Weights of a small transformer language model.
Size: 13 layers, width 224, 10 heads of 32, MLP 896 GELU, vocabulary 2941, 9.65M parameters.
Architecture: LayerNorm before each block, no position embeddings, biases, tied embeddings, ALiBi.
Training: a variant of Muon for these matrices, 242M tokens, 3698 steps.
MLP neurons of a small language model. Each row is named by its layer, matrix (up: input weights) and neuron, and shows model dimensions 48-175. Each number is 500 + 40 x the weight over its row's rms, rounded and kept within 0 to 999. Numbers have three digits each.
After each neuron's rows, "fires on" lists the tokens most often at its 100 highest values on Wikipedia text that the model never trained on. A number after a token or word is its count.

L4.up133:479510510494451446484517540539540527469495478448530471542492482501511615551550432554544500484542510499560483456488597471503494454505456537467468525516514481516483498506572520518514502425444444518498553507450534469549471483470489498464545471533534553534568547598519556523493475496466471489558550493510535474532418465496456454403458565535469495433429511514549490482521506509464516471478
fires on: " on" 40, " until" 13, " had" 11, " since" 6, "F" 6

L10.up664:540477472443445460425556565547478500544499474467409387450538480460521453484500492518453523501538513493503547559505479561524532537475451447517457486532481482563463453516544474470499546479548576493506510496509496444485455536477489530489528511533515517417496480560482464525506421521496565493548460496489493581502451575490519502482493479487488494530572509516464511549465494520457579470501
fires on: ".\n\n" 23, " had" 19, " num" 5, " acc" 5, " P" 5, " de" 5

L5.up852:448467524440512549475507482510465497546460533571569473438555420565512520528471450578466557442452470511513484578440561463437540523508546469567505492503494508524383521502558519568448480487481530516546511517498522569464480462514549454572497496492419466445506550495511501553468480553497546478451500559464534484456481511478500517524489537488394476507493445475511468518415481513552447500500
fires on: " an" 18, " co" 17, " Co" 14, " Me" 8, " Be" 7, " be" 5

L9.up892:518472506562529473575537483531489475560497510498521511559477484525518521535566535470470492542505509402483534511432477419529497518462570485624503464508527558554507502547442517491452473519468507505512523550534468568550511551485485600587547509493492461454446473467456494501511507527505544469481514490450457546452525455444449507506439489442459445443563476495487540424485493580518463486497
fires on: "," 44, " more" 27

L9.up490:549433510474469555525482506567443497476492542541561523457459439552488506488490488484557436551458486458472465498495530486525511512552557462478515531509504495509487461492556542490455547613507429533523496461449472535541513527498442424491497437520457468483525507580414485499456509506446485455503484451513474556486508506462452486498529581430495506598480580444488506483501491477471511455520
fires on: " is" 13, " re" 12, " a" 10, " was" 9, "al" 8, " be" 8

L4.up758:505472506560514511489508518467501548538485513515450545526487501556444478548456571539555629521550531485475499529476530465426572460473499524449479493489498531457460513473425457468416508518441535515506467570515469511488446516506546484525494476490471486539517500526488473611464498499477553480540462478467467598488587523530444486486462497468492451473459525462591478449509498555513465526510
fires on: "ed" 36, "en" 9, "rit" 7, "al" 7, "it" 6, "red" 5

L6.up862:584535481536463548563474477478554478601425484509556446496466534532561509611501486564545491471509491471551461449499516470528491511394525518521522534456455540432513563494497459558481556539489497446488575492517461511431509554513528417521496508496461512502460529491544515490483474474493413485509551541456490490475517519446459484576396502462551480482526466456443487450437522562474498562498
fires on: "," 57, "M" 28, ")," 7, "im" 4

L10.up82:451503453513471547565455566429564559480463511505556487533459442562477522433529580531509440493522496541587494513463465506522510453432487528528519496479428537484431557485514449523547520520489427567445530550499481458483500509520524545522491484496501487496451537504510539471544568515481523459460443506480385493561507453524444525440493356519499546523502457537489413542435535465564496514484
fires on: " c" 72, " C" 18, " " 10

L5.up183:501451462531473491578417493487554496505532492476539495439462520460608515601529485511546522479456489590480585466472532426550472472499489447465443577487490535525505571463527511459591509440473469549519464497485421472469476456490421514462535541497468478525488455489540501449492560496465469457493515482498496481515488429456518472507591520502473477534477495470483526443460486458481529485496
fires on: "ol" 21, "el" 12, "st" 10, "os" 10, "m" 8, "em" 5

L7.up480:500512531564484571520456577484489464495558414435505503479492469424487428525490499477486502422509508519477559415491646549545526439499516554510527599549516585433525442534461550509516471530471544458494473528467525440476470559543551465431469553481465497496523470478506472527528530481465527482499528443581505480524511535436508508485519509496472506479451514465542566397521480528468426464505
fires on: " Ed" 20, " v" 9, "g" 7, " allow" 7, "iz" 4, "al" 4

L7.up158:552505494538473463500502546483419538458493447528496552486465461542480562477487481458574426537523453464514514485558517519496513548529515543520488454562512531454518572589513534497492550546544481569485443521457497441478439526372521454536452486510484472493529552474503475565488528572508533481525574425376442570513489471484491498482510539469426447488496528511519530451491536483574439513565
fires on: " be" 34, " " 18, "|" 9, " |" 9, " is" 6, " to" 5

L7.up131:574515494424556500500477479514521561553507479500461515484519507447463500452459613472488532503502477461545513493433513528464532499479469571429491523471502529436462467452457461500549542521516420464501485496566480500518402567462534585481483528599534475533470531481496469492534597494481527534508558501521498539497494507524504590504489400424547501479501466473506547539491510485509509504443
fires on: " c" 60, " C" 34

L6.up674:447557452534544478458429493529493468518477520456496501487458415465535461463524501531527485482538510505449520483504458470518546487496466503513457508492494470490483559544513451421503488518456549520578465524491441480548519497481556469452553443472454430423433496486474536535553583541499463490541465518547482545523535571515558520534547569522406512526458515541576445516536452464561483561536
fires on: "st" 28, " " 14, "2" 12, "u" 6, " found" 5, "est" 4

L7.up343:537489504502507551541540513577453537537500520452446518541480444535503499512465478476421513521549497463523570529553491423497492544467461514471451566494488520470521496464484494543491390527577493441519429580486574562527515477443473505449460492485511469437466436551522542566504518494491516560574499494476535467457482475491454549542509484476508464498446522512515475487491590502427478582548
fires on: " b" 38, " sc" 18, "B" 7, "osed" 5, "ist" 4

L7.up472:506481410535471457519558506405461539495513466518480538449578511513542529567494523457530508573478481548539499514475505471499600496513430497428403512526448477506486478510540557562513485545431580494524437512515462489464517542392465539550501562531518394524472489468564577571499519520527463577509484493478499445544518532483438464510486462491548551582529460481549561514514482432547477435494
fires on: " (" 83, "^{" 7, "(" 6

L4.up649:492558417510544559539459489522476558481501507460501502448492554476565516475572447529508493440520523513578526534475492511550538454466547421467444505447485516504534509470527533488499533495567526472495492605572462503453470477426453540472516474592475464486469481513428499493574493435504475388553487482542534577449464574493544485493528539437466470492501514440528540451552460467525473437547
fires on: " st" 30, "e" 15, "–" 12, "el" 9, "ol" 7, "o" 6

L6.up589:465461456474480491550453477443476489441457512542534494543521493500514465488491504527473522537505501529486473416483501603430490444473532455516524496479484473525453576592584521468465502514480506521468511467432510486498537535465482430497479483389488559421530457511543445450561539510470468472521501554476455473498552558488551480522469477495474425575532477521551551512588541496488480477433
fires on: " " 63, "-" 11, "ib" 8

L4.up836:536473561483521467459572456508499571461464484530474450527480495431497461485452544428481516517524436444470465480535546556466578593486464526450472522520532502499556515551563481566494429454525478533496448488510438521440529481415496443505422561485485469540503539451581527553478461565503443425539495557383484501581519546541552489541494497533498490569502546508507510529486487511458504515483
fires on: " (" 26, " =\n\n" 16, "ae" 5, "(" 5, "id" 4

L7.up782:488498549515475474489414475525550499550533542484552505519519460537517515467546494503567479513450486520478513481538440556479518505543477490499532505442484561410546544533468512444532524535499474461457616404583477483501496497485540462493509584496499540440532551543495552489401464537458551519460481473419475512470454452507544501478535482481499541500484538489490513407483466548480501554461
fires on: "." 53, ":" 20, " n" 8

L6.up55:573511463472482449498577457490496529494523567482595451488566538549531385486553534523458499476428446573492489482482472534523514476514488535518502501485499491562477494588496533520460528423554410524473529534517487513523423481495560498507438531482419546601445465539464481490516478554538558534522499460537472485485512474513524524466551561516510474516459530516493502478452558497512495535481
fires on: " of" 50, "." 13, "," 8, "3" 7, "0" 5, "4" 4

L5.up198:539487541464520497551499543498556459508482401452521428534452437500490445439476499530505452436480545523469427540547451454518592515436470517471517545516500483446549471479438522556513435510412527539520535407507473506486481548522501452522474480481548515504465506550519411503520526470584461409525535511462516450411435535500482440526547452465534467527489521550493524485516502454537472540412
fires on: " all" 29, "h" 15, "oth" 11, "ph" 5, " ph" 4

L9.up820:500517486443560526544488475561523601458507475409565502556472511513468406470473533501488449468466458429565459632522480501517475549533505506481550534559525487574473568458471504506572453485501534549507523462466538502549502486493518464512545513527539476506515521508531439481463491584529526506504489517480528554493432509505480509513429473447480506590445546499495482525487552474536508482521
fires on: "b" 14, " fl" 11, " b" 11, " p" 10, " w" 7, " st" 7

L4.up430:532535510507489563513472450424447516505487586526483578525480535496546523506457509502522512476489536459532459540439527453508490506477461492419432482452467476549532593482459502518481498562586514497466513433506560595483513567534594499456504467526498464470470560484488524478424449550479526560513526523490582495498510476499496470565533473532527456426484552504542469525555483486451478496456
fires on: "e" 59, "te" 17, "de" 5, "ne" 4

L4.up146:465561461482503453498445483509502452500476484504519471496547482459423565589449538539489506475494552531509472594525498478528472482529521498439461482535529536473492483534538514510536543440543489437569470453425463480585496564567515471460453467511457553509513518471551485540522442561469514528451517508483508481486475492523479470440508468539515389527493531480512564495428536476446503485517
fires on: "a" 36, "o" 14, "i" 10, "na" 7, "io" 6, "go" 6

L6.up56:523490467457534528466490499491465501524480581517521511500561410583588460562507491566518541433496450499473525552503403485493467512526510497533467481516492514477496571560487520578485508434554485460459525506531537561536489555495454538480524545480459508530444504541504468438531538514446529461464538495536514470485527562475430527543505505592467541470425472440473448543425522422507478506543
fires on: " co" 21, " Co" 16, " Re" 11, "e" 7, " spe" 6, " me" 5

L7.up744:483492532493559555503457474507544508448557524506454508539504546519460464489536527467535517564465463459489539475481560468467485381504488513433488508509453535552500497492542498500537454474518539464477527541487469488428531572491489418429547511501473497497485496506487476498525494462497467481586477495510421495515515486471539442525427444512496495490465518510471509414608572425547453535564
fires on: " al" 33, " g" 15, "ar" 8, " st" 8, "os" 6, "us" 5

L7.up705:563505455512524532492456526635508567510544455476503514528509535445501459554479544565535448564501457498442415530472507439509470507472530517419490439501503435426510559491571513480483492523470534490562496464427467540463457511544478555517522423536572522386514473448442498506488568539500464518477516492555470491559476494450507520454471484497505497533495541568536507506453550524487535499440
fires on: " " 20, "ol" 12, "ro" 11, "on" 11, "ording" 8, "us" 6

L6.up343:491524540469505543492476468561499568452497512532570462478467463509461523524474471455478513511498494478492426442500538553581470495478519471561566421573441486458564467394529500530494474531443549490519481537538537520457534478446593423500508487488507505487433528531549455430471505452530519517474468450479529481506570511512552487489510549475529585471467558498502476541529472524509562477549
fires on: "n" 18, "v" 9, "m" 7, "p" 7, "ot" 5, "l" 5

L5.up297:459476498501506475512512491454603598513474504467545465500499441522482432528523470466535442534479490500562461525493514469422434506536446545502454534537472507535485512475485531508494433414510490461503544484500541534453504554573513491514529500491478506613513608507474516485505444423481468462558484520503473420482543518490503552443498458487483503504544546485500547476478536601450429499555
fires on: " is" 21, " was" 17, "\n\n" 17, " |\n\n" 10, " =\n\n" 8, "==\n\n" 7

L7.up142:484496556531488431466455531540578433497538490535526499485477469497499414466499490472481554557515518537418486432550495476556483535471505535548489420465490513508432490591508489592518429618444500493592558561451573523489462426501540527434506503426538507484503455543463522524541500541461554462566476482505497533434459471537503536512558432536534415519585496456517488530514565504439489524476
fires on: " E" 18, " S" 15, " of" 13, " Pol" 7, " e" 7

L10.up240:530473483499493410474524439534466490466497505493517519583484510514470570496544488502451417483588521511595533523486532427455471543481472480590506539498534534442499467415531562464447513473358453476526471481491533458428483485525502501431596547451510599488484511462507521519502556620444502507454435477505424488560454495483491576466461411544519532492506462540529497531504541463530489467512
fires on: " J" 25, " was" 18, " as" 9, " is" 7, "," 7

L5.up486:473515484480445547486514466468528515530439525551524485565486447563499516522443429479510511482572507498523441465534496520493511478515459494527457503517519521449485417487510507527519517521480448470522483413504488502591522529522531484512437539425425467557468493554484605454498386467410507489576490493461463536498543499496563524501457435494545475513514448479524489491461502619520511545524
fires on: "," 26, " is" 19, " inc" 12, " was" 7, ".\n\n" 5

L4.up803:533465493435509523503571489536552461531506547542468544429454446495514491605450475499460442531541428517553534465514508444523536504531451497465513468517501517525480494450503524469496471510489548503552502467531541543421527493458429482425512538397540483476489496547416476534519497438477490479483496487590419566489550461517484530493445501586506515443485499486426502548553486527414429502544
fires on: "ly" 38, " also" 10, "9" 7, "ains" 5, " not" 5

L10.up467:474481512503478543573498505505534499560503520566531488495462470442547510449458493481483511512509557527457476496575531474515475476458554551544540504443549495525487540526473500506497453571479483457485589499465512504496441399499497492507498462445488539523516489564532510592533534458461473529561403448496531459487438530523485511482477466540498453428557447440422560526457587452519470498525
fires on: "'s" 16, " the" 14, "ish" 6, " German" 6, " his" 5, "ian" 4

L7.up188:526520487483543540501563483492501534544490465541595462484543512555480440502541550485462482441523536459493502404458452446565532515470524441503451524451504497459527521508508509421505488568495501480469504584427508528449542574482505509504499513484538541410507547487471512482477547510478486500499428515548473530570482508505492390580365518455537512514491492424488489523510529527564447516438
fires on: "," 66, "." 13, "th" 4

L9.up111:441570459466452584495445529544534530438555476519472475481446471451478459487527490480485426511489469535491514555423439540437566576484426534479561463489462533495489516508492487517504571564524522527433543510521479512490510548529443509557503497432539501441514469547434441441506517448476563497534543464483511516483535491552450533490525358495479433543487461479521479515550510552473447537501
fires on: "C" 18, " C" 12, " c" 8, "ctor" 7, "oc" 6

L9.up76:513492562451537504536456467451587457543501416501502526460508477486468480519460462565446587556427616453522494512511455505525613510472525497484457435486510448495514561547508519500545479553485564451557518478493491487475498518455495495480513545481535486535473442522467546552515503501491595382569495501502565545496501496518494509531517488476461556500562485455494522446520494525484483546523
fires on: "S" 46, " Z" 8, " S" 8, "-S" 7, " X" 6, " s" 6

L7.up279:507523555474476535544483478509525429474464590524520568517524480454446499425447525447443515566471438498510445491456573480516530513499494532449599450496497484488556502497510521527480543513433514532522493502480468506464448510503558513459467445474441508512554529554550510460510505439475453474528491474544461557527481505487506469483535586526428444470586548500478483499467527562470536507483
fires on: " and" 33, " S" 28, "1" 9, " Pr" 6, " pr" 5

L10.up311:456526394493445471497539530522501535556492526480559470522522454459473507443470488460444485553482491523448518516477561480469527595473524473597485491517484446477414507485536511562534463540499486532547458532520495443514492533480450613465510523424468518464455456453516464481532459519478525490454565515475459471563511495489481513558488543523514450468549515525517518419488529606466551494397
fires on: " in" 30, " r" 28, "P" 6, "," 6

L6.up337:542459476554508513439548473456571480508512517446550524448465485479453588581512536510557417519480478570550476588468486515453533559522524502538510538497468493521478413392482546508511517474499468472513479478593498556447463537517521492472535519512491518564505486553509489521531481480453545537504480501490436557530497533536501497518444433514534597483450516484494528579491438525448512605517
fires on: " was" 50, "," 15, " is" 14, "ier" 4

L4.up580:482487460546555461542517554508552528478433545554490437449553487478526468554456523510498546547516541487535413483507501537562509484394535528444450518474564543488395451431525433546531619565560479438459519471583488493527528500435488461612458472532514486513528496455495442503506530512527493460527511454484490514525494511533575536432472473538442499464499498507526505562525523536452510470486
fires on: ".\n\n" 57, "\n\n" 15, " where" 9, "ile" 4, "." 4

L7.up5:552490530528502456455540532417543523481472482529478497506476472582451479400538535478503436475481459531483498472523578434445397474499483511473468435501549516479450556611486508451538512522532532428553521440483479499475445513544542485439414552560503513413516572521560497586453585518425503534438501500488394474528448523451525509518539511494494573554485503526482431472497487566502476521534
fires on: " T" 22, " v" 16, ":" 15, " se" 10, "il" 9, " Vir" 8

L10.up551:498466489475477515515478457506525418444471540513526376510425502496461479507456421526497539510518491542493446532478559476540553430487438564506462502567466475526575440481503516490472454521518576487511597544456492556433522522499483455523532462504442445484469469525551463410569554399501476435550476488538490502506483487490507480481499533530528544447518484512512447499460518528534497561476
fires on: " S" 28, " St" 15, " st" 14

L5.up448:499507546524461513515462534413514473532544505535542554564524444478551532503480479554559489443505483526452534518518493542515532510463547534482504472481499509591517512455490434557460470589523470534492472480507467519475517405484546449473504541503473562515532538543561528537495521484466360478534440480444558471425569458508438532443448487499512491509458499520542540480505548393458471472489
fires on: "ed" 58, "ied" 5, "ated" 5

L10.up498:446548464511409487582470479494500554511496471463454535480577466467566452544533456542521488535485445533506495493518561431488501510486476497466480527506449541534504526542553508605483498502487466470515470483529495470523485487536458440449485496465501596520473486541465418481502495534477443523503529503438449565543531525523475449491559478496433455543498461540523573472463576532436504496496
fires on: " L" 28, " m" 16, " " 11, "-" 5, " D" 5

L4.up388:509549463495479524523445490443512477505419517513557495461584521492494533546451523482515474391460580579482577487505457503500532500504584499482486528520527512578476519481497468546465490541539479488464516528557486487396478502520545479477456526476481437498437515511605504429406536529487462490580540417512588481488429472499497515498504525417489477461435498456574475534532443558537487527517
fires on: " of" 18, " in" 16, "," 13, " |" 6, "t" 5, "ed" 5

L6.up507:452502469449467494488495464509479553469433469562500498523466463445503529460449476509477471557483501461491528471552510534585513493504503496443525508585553523538512486491495586485499537501517518483571357436504555503512494523522523560514538504482472558571458457492498587537549457564499465504457484501443479466471542486529440489402487433595445501486419521500551533528427515484481572510498
fires on: "in" 16, "i" 12, "e" 8, "le" 5, "ine" 5, "a" 4

L9.up704:525496509509490466494512519468458575492419484534533543570447480469492512590495474513518475482495507482495559596469564411510453492492483485492470539456506489490459482455463545460416588491435437518416525523495505550495453496525530511564511462519492491585507555557472462512465486474454539467547446514478462533537507479411571524518445458491484434495465463481494498486590472504550563489574
fires on: " M" 28, "en" 8, "ed" 5, " H" 5, " com" 4, " US" 4

L4.up652:481496491514491497539472514461490486449452469528562441485423495489470471497481527509515447479477541477496508535498508501494462528431557574450467433500532555494491560477614582534493490508551503531533529518529457473558503488491468533512485444487447501485514503472490469492473495520582439482482534504434492451455515537482570448503420587529467471436472479548534589553405455515431515523511
fires on: "rian" 12, "el" 10, " stud" 10, "in" 9, "amil" 9, "U" 7

L9.up792:464444456558475541490479487539540558502456481529585473492582496579481504473493462449468470491490481488467538516466511482531467499368517540488513486504474513467500528511479477536484552521502476572528498524533463541464480556486471504516460454462495503454520411417496538535561535507505472433438484434627496529465402502514536532503518553453516496379477479533488461449479500501548555481458
fires on: " " 22, " N" 9, ":" 7, "\n" 5, "th" 5, "n" 4

L9.up494:550491478511467469488478448460497478509503540430569502504542489522510460482474470460546458482476482488497505534538474438495550532530471493468395569440452498394480507434494522504552523555502520518519516492472539471561552506453591520463475387507453505435421535524503522553536485510527560536514475518461539550536477457492497496463536463467503464569509482551443532515483413489446514415546
fires on: "a" 61, "o" 10, " Ma" 7, " a" 7

L5.up41:494464492484451405460536508436528516489450500545438514460482544545500504506457459515476560528530509455481487463491513574524511440533460525479493514533543538500488391531505489575487588486516532511515509514467506496523383480540469509572419483526526477520549483537556520512470557540499487457610511577448554478424514519470561503459428529509425418539440550481513507573513497527508454455548
fires on: ".\n\n" 44, "." 21, "ter" 11, "ack" 7

L10.up297:397456506482443517491479594548521472475516490475469464491567425570540530528419564501476479522516562498571515499520459504494538466537414455573521511507460502551532446398535491512503478610525409469409531446565509472529466467458525488488469542482511499405526528459478485473524481520507509489486504524492478512474549541484514468504531520485485571507512545548480475513501488458506490511495
fires on: " " 25, "s" 9, "es" 7, " dec" 6, " Total" 6, " acc" 5

L5.up627:558542592508493462501466512454515484481454508576531543470551514517481492446482566501458443488491480473481508609416572447511583537477527521474490478511426499478492458473464537407516518543535506518511514527528471541538464516511504480421481530498455485454443495487470531511475480532506491543509517509460558502521504572395525520566494466477492469476490534481552539508480425508471490495495
fires on: " a" 56, "e" 21, "a" 11, " (" 4

L4.up394:518547530449552464532503505433514525485505546428506516488445495516477500505475512451486492530575440468536491545506499503502487537446532519475444471555524488573490509447495527473493524498528467450480510500546518490565516485448485546432464564482485542556494483431504537581458473495560484534476509564471558540486485507467607511510477473466515500489491533565429459512428525499501496520553
fires on: "b" 46, " b" 10, "oy" 8, "g" 7, "st" 4, "h" 4

L7.up647:531438495462526546516467493528456508514475483479497493482455442502521474547533557440420509521447479484608436521449553551506526481525471501443487512476493514549470482515489552534568477442480492527446490483547521508461514531527528492585522488547491489505517464473480516530526592514423481515485585392519525530528488480578509476451467446413464494435409557503419518481507477528539484526448
fires on: " c" 57, "le" 4

L5.up1:469548523526421510466509516481542502460440507484484488514475447490447555528418492520489560523495521500466477476525533510528575491501544507381476543545478549574483467586503562513542447500501518507481504499549514488513458407499452510480420554506527442493481466570507463468535571431476496445517550519465527524499566561535505460486528574497453510447527499529461469595573494450463449499510
fires on: ".\n\n" 61, "." 9, "ause" 5, ".\"\n\n" 5, "\n\n" 4

L7.up145:488504538498505452477520496493464484552529479497492479459500520583482521524572445508551552558568448483459401497468503541471402475510526483479512460484497497482555549494505491403535437496485494504517503505485534494498568509443486507503521553552433529513495521461457466493493494562407472468496537508559421517430528480484515453468468469547471472477535536467534506406517484442510501589484
fires on: " Th" 31, " th" 17, "am" 8, "th" 5, "Th" 5, "1" 5

L7.up475:470492486486497481474459403579527462551532531557507415500528450531493558490509465570467558456536496564513551459482480526508468454458529503514466470488504451501453537569571486521528449482488482469497472517438488487522556508525508503555493587501509531501518507536424482483530497526473520579544538459453417520555460534473476480539501461521517503524455501483475498444452558495505526528448
fires on: " c" 57, " sy" 9

L5.up461:494506458485428439423492473587474515518486490505471534487483493528526492441499444525508388500512472455442495490485481548540478530514408518568482633474556524527527509485537488457514491545522473502519490483473431444479563462470473574518531498536516485440463453484499486552539583484474482484466494448476520479513487577502566409491506539537500541499467590475506497483471526444486473534522
fires on: " " 43, " (" 11, "," 5, " |" 4

L10.up679:465489555468537494385452552514495480572525384493546467499492448544419490514466568427512538517554503543545489517447560530476526542438472504506442503457519511514471533494524511499550556545410541489457560440488496474540525500514571499521566552495507505551535451462504543537470540524491519497494601438504507483455561541475420596484447406479493447553497504555456521483516502525495461472415
fires on: " C" 38, " c" 31, "C" 24, "uc" 4

L10.up426:482495523431448460488474471497516520531435487471521468430526472568575427458533526497497476579482443506534515499480527500458464498526531484481422484496524452491451508517526567532494419459588479521480540497405537366514529467545498488453563482495498475541525478446457517458504465513496493505450464530534435496469484529474563510452426493526469460514501554576487563430529574517482506544481
fires on: " at" 34, " th" 17, "st" 14, "th" 6, "eth" 4

L7.up733:497498497580453498504502519479498573536438518503528400481442452512559491490452509542364472499426455526505462524540485460466517526533526504522460475470497458481474538473445493449487490482501474529503453622494495551532481482469492475536497465603374490492474480514488500505414506486483564494488491451553499485539405539503577455487471462542513467511516538481458453508505601419470509559455
fires on: " r" 34, " Pr" 15, " lead" 13, "r" 6

L6.up875:491499600510489481499498526501503439501423559582472589534493524466465487509476498523482441533530501538452424504512487500476541496525489461501455465539464489563569490562475548523562522520496571558463470524431570506582464537445503463599461469557579534575536503509489560566501489507474498473511566481480502529521496495466479487484446458506473501484474449464570454494458448413523471456494
fires on: " |" 15, " (" 15, " that" 10, " " 10, "s" 9, ":" 7

L10.up795:491489529487544480597472499602417561483515498510547503466518511505537490488537452531548466450484476564568461532486527524439509544485472490479537535451491460530470526602562571460457503495460515472419510458560488496476532477508494478528464520485412513584439520471504537507458513493516552474586539444459504572547492449466524466480490514521546492459474508454477476474444440502488571492486
fires on: "-" 42, "." 8, " con" 6, "0" 6

L7.up178:450502461465539513521485470572505535467514554468557493561502523527516560514507462512465481487519542470485437515485458458506463442495481485498447570538555560523453430488454495463471509548508575483473464497523563487445612521476513541477463468479481486469479403520560524500521545552514549425408581438556428538553528480516458582520421502530523498493513513518522514540495482555563567480556
fires on: " sc" 20, "c" 16, " Sc" 14, "sc" 10, " disc" 10

L10.up494:454515529502549563530532509516548473479467471465544473494475488527496426442514521519461536576530510509504543516491506557483521433477429502451449487467494480570525502490453508569562582480438506462402529481471437524539483509484501534534500567517451488509430497556428439501454518501457432481571551539476544478514537473518399541551524499500500475506465531488537508523530547573535415529476
fires on: "uc" 14, "C" 14, "sk" 11, "ac" 9, " K" 7, "ik" 5

L10.up405:529498453467465463619469497466477520519546583554521527566552475504498474493456506478452460483533533539471439496509530475509494494507560494489503445452493481426439533446517568514430536525552446552480537473450562448517497572484453511590473519550436505447504450505465503518473528487577525509533547442455517548546501490457445463508506444478533529529530520523572433459474412525482538473487
fires on: " a" 58, "):" 6, " inc" 4

L6.up316:528463491475497526507526485504508446557580503421536528512576501499548493562438498501515453478478464462534485465520494480485465500492439470543510415447544481490490496464543492606559490533548465509554427514423472514592550523478450478477496475559468525510532495457515454528437616580519570462508479471502522574441517548481472489441533503492533458450486515506540481522502509598492447508474
fires on: "ic" 28, "m" 8, "i" 6, " e" 6, " " 6, "an" 5

L9.up836:592530473541439488513596482445493527436597522500519415470577486501458486497555520480522511500534498456452475587495543468466479534473445474536505426531527495510509504472452525467517498547497579538460538534537490525477505480470470465559483486517496441476424503460516488475490501532443491486490485467557476558482472411472492501518512538530445501458506533578438503438465582552570490555474
fires on: "2" 27, " M" 21, "," 9, ":" 6, " (" 5, "0" 4

L9.up649:511565542447466494488499517527549498540501503518497519518543527475508422496480474532439473558453468480557480539484486505448457496503499487523458461554487495506521481438510522537509521501488462436445514509576502440516428449536475477474427532528505500479500483564503543455484529473390541419444531578535472546525462498578446427538499526506523509455548515527527499524504554502512479513480
fires on: " " 21, "s" 12, " re" 10, " \"" 8, "ations" 8

L7.up498:464510411500514539451498470477493505531479459447461487506479425521534499511562513402463513554473368544551563538494471503461563477463471509507494513502492477463507530528592544552487535494526497492499447469552515504492494512492489422456535468458502536497461480437548504531570602476473511539483510492515450503495508487456551477473494433537526534508539495577461545502520537498540508538487
fires on: " in" 48, "-" 12, "/" 11, " " 8, " sc" 4, " In" 4

L4.up275:506473500481479486465444540504506479415488539496492525575544413498514455492524493479476447509521489485403532421527536576453550524472515505500521562489522545539468519570538447547561509567451558487572541481469528469494468539483538467469474463487468427546494488518399482519520570536471477480480556491522462537464518523457419520454525490533482547515517471554513530464535505527374562525463
fires on: " e" 23, "og" 10, " E" 9, "al" 6, "aly" 5, "enn" 5

L7.up330:473458510492508508485490493460583521487493509491584465585585457527530465539493500539570486550507550488442456589499487493471555406504548529476448425466439527546499529532472456545496517530529548429485525501500503562519534501510475453419465509437588484525518480570582521495573456568454536458440476490491448558501492520520497512498475535447564578522475473460436524461475481517510485503519
fires on: "-" 19, " S" 16, "S" 12, " w" 11, " '" 8, " Sh" 5

L5.up433:576433497461444522533570482534434461514492531485493488490501451477435489455478554523473550540514560575495460432404528546491512526477501529503446511440520542497423519497556494434502530543513548525451524483520446549470518557480455504558568472493505499480510531463503565459428551570495461506515469545525519527519489471539475458543452499534557526498526489468538493419561508533455429535433
fires on: "." 67, ")." 14, " in" 13

L9.up366:465554485576525440519563495587479565519510527474461488544562463516493469576484561539527517576502482470472527478552494520527530595508543436510472468553488527474410553460429536511453458499472478460491519476480460529502509458366539570484490517469571473474450495458503454449428514519485528495485533477561465535557523482510438456489464529488588472500492452502471490455425483524440499429529
fires on: " (" 38, " " 16, " is" 13, "," 13, "es" 6

L5.up562:532501488518501432461538464564476481553497459456466521539459482525518498483391454530527488561568473497451462527537447481477489449497459545540486454515484524466494523466512464491509539503486472626608466497377488552494497523510545441472491509575452484502449450539433429500547504499544480477486530469555544511457506521610548495486500467467502506502512514444608425510458562484463533537457
fires on: " " 49, "3" 14, "r" 4

L9.up624:468500535502488580647587548481557453450523417522443468548514514467515453516544452505531493502520527531478457525466500461492551468485526464503463502499431477484555535535598494535466470525449474573502467466488495538487508504475508466573388527490525518466505496545455510542562495465470477533510504528500544556444492572484470459524523478540566475453425430456508526485509476491437470529431
fires on: " Ph" 25, " h" 17, " ph" 14, "x" 9, " pol" 9, "h" 6

L7.up313:441555539473432512480489489519497552432518526536531543471450490534501495545575478524525607537533562490461572504433510548562470419503516465417422477484458497443523583473476567608536562435425493557488509469441521453496547527530536477533430573455487449509484539462477490475510441487490512474457525496531480528450514533480539510589559465410483482567530556480525479422463524507465491481540
fires on: ".S" 31, "os" 10, "S" 10, "is" 9, "ice" 6, "ri" 5

L9.up250:467483460488495521448423461496478512523594600551539469539511506594457499532477465511534502555469541497457429505479527514536470510412421525481461539451485483513486528515519496437531470552575568490502561424550506618521458515420562489515452475468501473542520546495478490427477481554488593526445475481507456459483480485497481484477531468542431473501487501508520492543518462534439453468505
fires on: "e" 15, " Be" 12, "ne" 7, "u" 7, "o" 7, "ie" 6